Weights of a small GPT-style language model, trained from scratch on English Wikipedia.
Size: 13 layers, width 512, 4 heads of 128, MLP 2048 GELU, vocabulary 32000, 73.7M parameters.
Training: a variant of Muon for these matrices, 728M tokens, 7413 steps.
MLP neurons of a small language model. Each row is named by its layer, matrix (up: input weights) and neuron, and shows model dimensions 16-79. Each number is 200 + 40 x the weight over its row's rms, rounded and kept within 0 to 999.
A block is one neuron, or neurons of one layer that tend to fire together. Before each block is what it responds to, as a language model described it from the Wikipedia text at the highest values.

Plural -s/-es suffix split off a noun, as in phase|s and server|s, plus abstract nouns like role, issue, period after the or a.
L2.up39,117,190,182,188,152,211,248,244,233,187,197,265,224,216,257,199,243,201,183,187,171,200,131,200,250,179,190,177,227,195,223,200,251,285,207,178,221,179,203,182,123,172,165,217,255,178,197,143,238,194,162,230,173,151,235,195,223,202,271,169,117,156,150,145
L2.up70,235,163,167,166,155,197,212,187,161,198,169,202,162,199,166,149,206,231,144,226,184,190,228,252,198,182,200,95,184,169,276,240,219,225,174,159,148,197,260,222,191,194,178,166,187,263,188,248,189,231,240,206,202,183,133,151,253,202,194,173,214,256,212,187
L2.up76,227,177,214,214,249,209,219,241,153,179,120,204,212,160,234,263,237,258,186,207,162,205,210,253,207,205,181,159,102,147,233,189,200,169,241,243,227,184,198,210,230,209,159,202,264,151,187,267,210,174,235,223,211,253,181,180,207,267,183,153,223,228,233,174
L2.up244,206,247,233,196,171,160,220,213,169,194,251,162,181,234,216,221,218,139,215,230,169,228,241,290,199,275,170,196,294,211,271,161,181,167,234,218,152,247,215,255,192,260,171,202,221,129,205,144,175,210,207,239,194,182,191,195,187,300,173,222,166,170,232,220
L2.up301,226,204,173,263,153,177,157,209,216,208,221,192,168,163,179,164,233,249,146,216,196,167,201,252,202,202,199,221,209,212,172,189,179,253,227,205,174,167,212,167,225,178,179,189,316,257,135,202,219,259,216,216,208,234,186,176,238,214,263,202,238,267,124,209
L2.up451,206,166,212,221,173,177,145,205,207,157,276,215,206,191,179,229,250,213,130,205,296,243,211,234,206,259,234,264,159,138,266,234,239,235,275,228,198,246,257,218,187,215,223,143,233,169,275,285,251,244,189,172,138,211,172,180,219,200,156,154,237,233,159,251
L2.up535,204,152,249,175,183,204,230,195,101,174,147,147,118,243,206,212,162,217,153,214,252,212,191,155,233,193,232,184,225,197,200,171,260,84,252,174,185,198,177,141,175,220,205,205,201,167,154,207,189,145,195,209,192,224,201,186,169,198,266,170,178,282,242,184
L2.up643,220,227,283,220,229,300,162,125,193,219,222,205,143,182,154,194,130,258,206,188,180,253,149,219,142,215,160,133,156,227,169,235,221,163,267,170,201,234,242,200,154,141,230,198,255,217,200,161,173,251,254,173,188,159,154,191,261,148,251,204,144,216,160,197
L2.up1157,153,199,176,255,182,201,213,188,160,179,200,155,170,201,227,193,159,217,165,198,327,162,201,212,223,192,177,157,270,212,160,236,128,174,243,206,202,233,209,197,216,180,196,137,193,223,154,193,199,194,252,222,263,130,251,188,188,246,183,122,227,201,233,172
L2.up1275,216,192,173,232,183,186,229,193,178,193,182,173,243,158,256,210,265,141,120,160,198,182,162,227,179,191,189,180,196,187,261,134,164,178,262,205,213,201,229,207,188,199,204,206,156,170,208,163,218,286,212,248,140,237,168,221,140,272,253,196,169,172,202,128
L2.up1441,184,242,167,226,146,192,245,164,184,217,173,211,214,207,228,200,184,184,166,160,143,190,182,254,248,202,149,181,148,256,210,205,202,141,124,173,174,188,154,214,239,154,193,191,245,300,207,202,168,221,248,238,181,256,210,156,153,258,260,212,191,196,217,134
L2.up1536,246,106,225,242,244,144,206,203,235,157,229,262,177,137,200,153,301,317,171,257,140,174,159,217,186,227,170,170,170,163,247,213,254,232,140,190,212,206,212,246,227,243,169,178,162,305,154,236,184,302,180,272,228,215,217,159,175,209,248,221,195,157,243,153
L2.up1562,158,228,212,274,138,195,282,175,237,155,208,166,189,170,203,172,251,263,139,251,154,213,221,271,216,250,190,180,208,189,210,155,211,247,202,229,190,228,164,221,199,168,236,154,232,202,160,169,220,226,163,203,214,213,203,259,146,162,183,218,225,223,151,184
L2.up1665,181,142,269,114,257,276,239,237,174,175,217,192,169,249,263,287,249,193,98,128,182,145,179,199,242,252,279,234,182,186,223,229,198,199,162,242,230,194,154,235,149,173,228,116,185,256,158,175,169,207,222,178,177,178,224,209,190,213,206,191,204,175,202,227
L2.up1896,230,236,141,211,156,150,208,156,198,185,255,196,236,182,240,254,242,252,200,174,177,229,153,197,209,230,176,181,118,210,180,187,186,159,161,166,181,199,212,174,241,189,232,254,239,237,213,161,167,162,120,276,178,172,177,167,137,246,179,207,224,234,220,203
L2.up1986,172,214,272,200,272,190,235,223,192,154,126,162,180,237,221,197,192,149,225,246,157,236,201,202,242,168,172,208,233,128,250,222,233,185,147,228,163,225,247,267,243,189,200,148,248,187,284,234,285,214,194,273,221,186,181,271,184,194,154,167,201,206,152,167

Final or inner sub-word pieces of people's surnames, often in tables, cast lists and sports results, e.g. Malone-y, Lord-e, Ridg-way.
L8.up174,151,139,222,192,219,148,224,184,285,258,212,207,285,152,219,230,161,296,216,187,119,239,177,145,219,215,206,184,192,164,236,187,198,208,262,229,290,153,167,218,268,272,254,240,116,229,227,235,170,130,191,207,218,253,231,233,196,178,218,234,182,146,190,237
L8.up646,239,181,211,238,191,211,161,207,214,261,165,150,213,186,159,186,166,225,244,171,212,178,289,210,127,182,187,199,245,209,142,181,138,215,209,228,146,209,210,211,227,216,188,187,111,136,218,181,234,244,184,215,248,247,129,296,209,168,192,167,288,205,251,186
L8.up745,125,142,249,200,199,223,160,227,214,204,153,210,250,236,148,165,244,234,177,193,138,231,227,213,117,128,133,151,231,224,179,277,199,201,258,220,187,180,218,266,184,184,179,212,210,220,213,129,201,269,196,211,191,164,176,177,167,225,119,222,201,180,213,185
L8.up754,196,202,256,209,163,139,210,258,229,192,160,169,155,346,212,180,214,206,209,187,187,245,230,196,189,158,210,154,227,208,194,235,138,143,228,250,249,170,223,205,218,212,241,170,247,232,164,110,194,139,218,253,235,142,235,213,225,268,167,177,173,182,203,120

Final pieces that complete concrete nouns or compounds in lists and descriptions, often just before a plural -s or a comma: beard(s), flare(s), to-y(s), U-V, clay.
L8.up441,219,253,142,94,164,201,219,206,188,207,177,209,175,199,182,229,197,244,204,182,219,141,235,132,192,224,186,171,262,216,218,209,251,192,268,189,168,229,121,254,267,235,145,200,172,248,231,146,244,186,218,149,120,238,158,174,185,204,140,192,105,161,186,188
L8.up730,187,254,169,120,234,230,209,246,198,197,210,165,176,253,196,217,201,168,121,230,173,153,260,141,172,178,221,192,128,247,229,216,167,240,232,123,144,270,195,217,230,226,228,246,240,208,169,191,143,167,313,268,196,246,219,134,209,268,259,193,219,114,166,200
L8.up1496,164,186,196,258,263,135,181,198,168,218,225,218,189,188,259,246,195,309,197,269,202,152,266,193,215,181,189,260,193,206,209,292,151,189,222,93,176,200,218,220,220,146,196,111,184,236,184,236,194,230,152,291,163,248,146,133,210,232,180,226,291,232,283,228
L8.up2022,229,227,235,208,148,194,192,199,230,185,204,143,194,238,227,183,231,211,194,249,114,222,211,251,180,219,248,174,256,191,188,159,175,196,217,224,218,198,200,171,270,232,174,200,233,301,175,195,232,291,225,228,118,121,112,208,190,186,151,236,208,165,227,149

Fires on the first chunk of markdown table divider rows like |---|---|, right after header lines in sports, election and results tables; weaker on random mid-word fragments.
L2.up156,166,212,251,263,186,163,227,218,191,180,179,179,195,159,195,251,195,231,220,160,219,206,224,204,160,199,222,218,185,184,191,239,238,137,303,189,191,163,229,197,265,200,197,172,242,249,224,222,249,207,256,131,214,177,193,221,169,142,272,175,149,198,169,138
L2.up286,129,150,160,125,207,176,221,138,232,189,235,207,170,284,154,210,238,222,253,189,214,158,202,234,201,156,185,98,149,221,233,211,258,139,191,284,167,175,178,247,271,192,202,177,133,206,236,210,184,213,232,243,174,200,196,174,161,112,228,249,162,225,232,206
L2.up303,248,187,297,218,151,177,219,116,169,163,244,156,146,111,182,136,130,187,275,161,198,275,155,193,248,133,171,180,215,236,169,207,237,236,193,202,186,239,196,138,168,273,188,200,234,251,234,207,177,157,232,208,170,225,169,133,251,213,227,155,173,180,199,212
L2.up475,148,188,237,193,149,235,184,205,196,222,246,130,171,287,218,230,249,166,192,159,187,240,194,156,244,178,244,176,208,140,202,179,248,240,164,193,203,209,175,180,154,182,233,67,197,277,252,233,213,170,160,116,211,247,181,150,253,147,235,139,228,231,205,232
L2.up487,225,244,178,224,233,184,220,130,169,239,254,174,199,155,199,173,212,173,208,136,158,202,230,248,127,139,236,174,237,209,205,198,152,239,195,189,203,115,229,174,264,188,188,193,279,231,206,145,182,241,162,197,261,214,176,183,231,211,220,162,111,139,164,251
L2.up531,197,136,138,182,250,193,170,225,229,188,179,272,209,189,228,153,212,205,232,173,217,154,193,158,125,191,256,217,148,230,243,177,127,208,228,186,223,224,202,228,181,222,229,174,194,184,157,203,216,207,184,192,189,249,143,207,245,116,174,250,237,191,285,179
L2.up611,222,239,162,206,249,151,281,223,117,233,198,264,246,180,208,155,273,214,285,202,213,161,295,172,207,202,191,240,204,147,234,152,175,190,271,182,253,170,260,225,208,223,196,203,223,222,205,238,272,193,218,163,214,259,191,173,263,188,181,228,148,142,239,180
L2.up851,247,160,136,168,246,193,196,232,186,200,210,250,286,223,220,235,243,198,245,203,216,156,199,237,220,254,239,245,194,237,214,195,188,241,281,134,189,217,266,287,175,191,163,170,204,257,189,200,221,230,206,140,186,171,228,219,190,215,230,201,215,170,203,160
L2.up1135,221,276,194,249,178,207,175,180,175,218,184,155,192,239,226,202,178,164,226,230,209,253,130,149,213,184,234,168,188,173,154,300,139,179,229,210,182,228,269,209,157,168,226,257,239,224,272,245,207,168,180,238,215,184,191,233,180,206,219,187,254,185,271,199
L2.up1152,202,158,203,198,190,195,282,133,191,221,173,231,239,229,191,193,189,209,170,180,245,201,205,265,205,212,203,177,185,174,188,136,185,175,264,203,215,239,219,238,241,169,198,153,195,238,183,195,208,174,175,189,204,182,177,210,195,210,175,129,224,160,187,227
L2.up1319,175,151,148,147,175,218,193,205,283,155,207,244,210,157,173,271,232,238,239,197,185,153,167,186,231,237,182,204,159,238,247,146,95,98,213,212,266,245,227,254,126,204,218,152,173,203,211,226,185,201,217,193,190,190,235,208,199,298,183,146,191,197,176,204
L2.up1641,161,168,222,248,212,194,233,187,188,177,206,216,149,258,272,157,185,237,200,223,265,241,206,187,280,187,219,306,136,218,212,131,168,151,251,177,200,246,219,188,197,147,212,263,136,188,193,264,306,132,188,206,155,151,152,215,80,190,223,210,207,196,224,177
L2.up1829,238,199,225,142,171,165,251,164,176,191,212,223,183,115,194,162,209,191,218,185,165,203,218,217,231,201,202,210,137,189,226,159,203,238,230,263,197,214,244,211,151,178,176,208,288,244,143,180,214,258,156,170,209,224,227,234,225,201,165,156,220,171,140,251
L2.up1854,188,185,196,216,167,175,179,186,226,205,218,187,176,238,164,185,251,207,273,154,120,239,172,181,171,302,215,194,197,191,206,236,237,161,145,284,176,219,177,165,146,190,158,160,233,200,246,202,265,286,164,202,188,165,196,159,262,148,203,145,170,219,215,297
L2.up1898,216,194,187,57,143,224,174,188,178,228,196,176,170,222,260,219,163,206,188,239,275,246,157,180,188,184,161,202,195,190,155,223,148,240,201,235,191,233,164,190,206,150,206,138,209,237,146,180,229,248,157,242,199,158,272,169,286,198,231,159,200,196,251,181
L2.up1976,174,155,160,190,228,154,193,162,239,164,207,193,225,195,180,223,205,197,200,200,238,165,263,147,189,238,212,247,212,231,246,241,197,170,216,215,222,233,235,232,185,170,194,112,138,165,235,219,178,236,211,175,184,232,194,244,228,262,251,221,132,135,260,118

Markdown table header separator tokens such as |---|---|---| right after a column header row, plus numeric cells inside results or stats tables.
L6.up1227,255,233,240,169,248,175,204,167,188,187,158,189,237,215,166,134,217,295,221,179,212,164,169,213,301,126,157,195,195,215,244,265,134,142,219,209,252,174,144,208,174,219,218,123,210,273,253,171,250,163,202,200,248,204,224,227,203,166,211,174,231,140,242,206

The word-piece right after a capitalized opening fragment, mostly in foreign proper names, e.g. Gu-er-chais, E-mel-janov, O-der-matt, and a few ordinary words.
L2.up201,184,186,227,168,276,250,211,130,217,213,143,280,212,208,233,182,189,198,182,146,178,212,183,191,205,190,159,160,303,150,155,178,287,251,301,142,142,163,126,224,188,137,173,205,164,246,180,196,227,217,196,162,197,221,205,206,207,170,249,186,243,150,140,155
L2.up209,168,156,236,135,213,218,164,167,234,232,157,145,180,196,172,199,257,140,201,194,202,162,183,167,192,226,150,209,148,259,235,200,187,260,201,239,225,216,159,227,204,192,166,177,267,164,175,129,180,199,161,147,167,215,252,247,192,232,279,182,220,146,154,194
L2.up289,259,206,223,226,188,217,260,135,238,138,170,276,242,118,160,99,270,241,139,187,243,162,120,146,245,170,210,199,257,123,134,160,210,213,213,266,163,245,228,202,143,270,221,229,181,239,240,182,185,219,229,220,146,185,129,217,259,201,137,117,152,208,164,209
L2.up299,244,225,282,256,135,212,206,182,217,264,169,261,228,289,130,157,249,177,168,183,217,92,208,147,232,181,236,240,175,214,173,190,181,154,172,185,230,159,165,173,187,202,182,171,277,218,217,164,265,208,224,198,210,292,229,213,250,107,186,184,196,191,218,188
L2.up353,175,154,231,273,260,199,213,172,133,251,190,169,235,148,259,135,192,183,185,248,238,226,197,269,120,251,140,173,211,229,135,175,208,208,259,263,245,208,227,200,203,177,189,270,186,230,176,211,258,220,212,224,205,107,206,203,188,160,185,260,154,194,238,178
L2.up391,267,100,262,261,211,165,194,232,202,223,190,217,197,232,126,181,303,205,185,242,234,281,197,150,218,227,213,249,170,213,232,190,171,206,215,260,213,130,202,238,192,239,240,200,202,172,246,213,193,293,202,170,177,236,191,223,207,127,249,233,208,155,182,181
L2.up494,186,180,265,198,204,120,190,195,156,200,205,164,254,238,179,163,225,218,164,247,186,184,245,191,163,179,258,177,229,161,209,196,226,168,133,161,212,224,258,213,172,231,183,208,146,183,266,189,206,106,147,258,118,176,203,249,185,156,216,220,150,133,287,228
L2.up727,174,193,211,154,276,220,202,145,216,234,245,242,196,215,220,169,195,216,278,204,176,175,171,175,187,204,210,256,156,258,208,156,175,153,282,224,233,157,162,221,222,209,164,175,163,240,213,170,216,152,206,195,222,143,293,187,208,249,207,152,141,143,147,171
L2.up736,289,178,214,248,240,197,237,217,247,175,168,289,215,167,187,106,271,251,245,224,189,174,175,181,241,222,190,155,148,192,238,166,203,216,169,152,217,184,152,161,177,191,206,189,196,254,226,228,100,193,198,201,123,256,279,262,128,184,183,136,265,156,201,246
L2.up764,213,184,189,216,265,176,217,241,264,165,166,321,242,173,197,103,238,175,248,174,192,180,217,160,98,159,231,263,178,227,196,215,179,292,247,116,275,210,146,236,176,245,186,234,179,268,253,148,201,234,189,194,217,236,265,196,142,138,223,213,148,193,195,196
L2.up1107,198,204,205,241,177,209,202,248,154,184,136,268,195,262,198,187,208,247,227,205,197,178,209,218,214,154,200,173,185,220,224,160,217,195,131,195,232,221,175,233,160,192,210,201,206,180,193,229,207,244,222,190,246,216,210,236,81,230,220,182,222,249,204,258
L2.up1139,184,121,201,164,258,191,199,160,231,219,205,241,261,177,306,178,250,242,283,204,189,288,160,121,137,207,197,188,176,248,254,256,197,237,241,128,189,239,224,217,224,276,253,193,225,224,187,83,184,159,176,175,155,147,209,194,207,209,229,245,195,151,177,206
L2.up1442,271,165,206,249,209,177,232,195,291,234,254,229,193,201,174,208,175,226,104,230,199,262,209,149,212,146,133,136,208,138,161,237,222,204,220,149,154,187,242,174,138,233,230,274,200,266,209,244,203,171,161,179,231,211,277,183,198,167,232,186,233,151,138,198
L2.up1566,241,218,179,172,242,192,176,149,224,226,239,154,216,199,206,103,217,177,214,145,219,124,172,243,208,128,250,207,226,191,254,210,217,266,218,212,149,213,151,191,205,228,213,194,159,242,186,129,225,195,199,247,213,199,257,158,190,164,252,199,161,194,201,107
L2.up1849,250,149,242,198,177,215,137,147,239,150,139,230,242,117,176,261,197,247,252,132,124,208,207,210,203,216,231,205,196,194,212,142,167,174,244,240,238,230,217,153,122,162,267,144,180,225,165,220,256,210,158,166,182,234,257,195,237,231,221,154,156,180,152,177
L2.up1903,252,168,211,280,216,207,206,206,169,174,164,212,204,172,175,211,200,232,229,233,244,214,129,196,177,198,221,292,234,135,233,165,145,161,267,245,210,221,273,197,210,238,231,159,216,164,242,211,171,165,169,207,170,328,205,191,230,205,179,188,193,222,205,266

Fires mainly on the |---|---| header separator row of Wikipedia markdown tables, and weakly on scattered mid-word pieces in prose, like "ozzi", "fi", "para".
L8.up42,177,197,167,167,160,203,196,201,249,142,146,193,173,156,168,197,101,159,227,232,255,206,207,240,281,145,160,212,279,228,182,226,184,244,199,236,237,148,232,179,175,293,147,205,154,220,214,248,175,198,179,160,234,183,205,280,136,224,152,199,236,167,253,206
L8.up405,125,260,193,195,273,243,187,183,135,179,181,218,148,231,224,207,307,175,192,197,168,215,114,202,200,220,98,145,159,259,169,201,222,255,226,232,166,193,141,200,282,226,183,124,261,207,205,275,164,232,251,207,277,203,184,165,166,212,226,212,248,295,179,253
L8.up608,170,184,248,181,169,185,148,189,169,230,222,217,159,226,160,172,201,236,205,248,189,252,302,158,287,183,165,168,204,203,270,172,177,293,220,237,243,170,230,240,162,76,220,149,263,259,284,189,202,211,206,175,151,155,232,219,169,164,218,182,240,223,295,156
L8.up1716,133,211,222,237,157,182,209,133,245,170,145,185,220,218,185,117,184,275,149,224,284,234,263,214,259,187,121,179,193,238,228,184,244,256,188,238,190,141,264,202,195,213,202,234,201,232,272,222,161,140,227,173,243,231,238,175,201,215,209,140,225,173,238,241

Plural suffix pieces such as s, es, ers that complete a split noun (brochu-res, probe-s, vas-es), plus whole plural nouns like services or troops.
L8.up8,268,230,122,183,172,181,203,229,215,155,231,211,174,172,129,210,250,241,147,244,160,282,196,182,146,245,88,150,250,259,214,211,196,242,147,158,139,255,216,225,175,270,212,237,240,231,202,197,200,267,210,254,200,250,236,120,244,132,260,232,202,165,155,151
L8.up421,226,169,194,217,243,219,180,177,214,173,226,272,204,149,136,242,232,249,186,137,191,244,229,210,195,260,128,130,268,166,258,187,193,222,229,190,167,206,149,185,175,169,186,86,240,251,162,192,199,213,110,238,266,156,181,221,179,165,198,179,232,206,124,296
L8.up1547,303,165,203,146,158,209,177,273,229,211,246,171,226,182,172,208,221,186,152,176,143,177,159,187,174,204,156,184,153,177,184,312,84,195,148,172,171,244,269,189,151,247,199,142,199,243,160,155,134,242,285,231,184,226,183,151,184,186,259,215,138,156,214,174
L8.up1634,245,218,180,162,195,210,152,187,206,179,204,193,233,105,149,204,207,238,155,198,177,214,261,246,188,250,156,210,197,191,211,219,248,308,209,181,111,147,252,239,236,206,210,165,275,168,231,222,165,280,293,224,241,221,241,223,150,209,217,238,254,122,171,186

Last word pieces or plural -s finishing concrete nouns, often landscape or plants (groves, prairies, water table, banyan tree), plus following "of".
L6.up1023,212,177,189,162,161,200,125,180,335,208,258,221,241,153,159,162,221,144,196,217,175,163,168,166,229,233,137,137,302,184,164,260,208,210,269,171,176,202,154,180,123,180,184,188,199,236,216,152,227,193,239,187,272,201,203,223,224,218,217,187,219,159,215,147

Early or middle word pieces and inner punctuation of unfamiliar, often foreign names and terms in tables and lists, as in C-ed-ric, Ja-'-far, Cra-d-ock, Shi-a.
L6.up503,139,242,215,212,175,200,127,187,152,128,187,203,226,163,220,126,182,200,203,220,212,154,233,222,198,216,117,162,251,246,134,198,174,190,249,230,272,157,212,137,212,222,229,296,164,157,162,318,184,291,142,257,190,192,219,175,172,180,194,167,233,235,234,163

Fires on the plural -s ending or article a/two opening a noun phrase object, often after with/has, e.g. passages, roofs, with a.
L6.up1413,239,258,183,183,185,187,171,216,196,189,240,185,200,225,180,242,227,198,283,172,163,207,148,190,72,199,146,180,269,151,223,159,217,240,122,176,193,183,196,244,222,201,149,162,190,296,269,198,188,203,250,157,213,200,240,188,269,251,199,161,179,186,189,186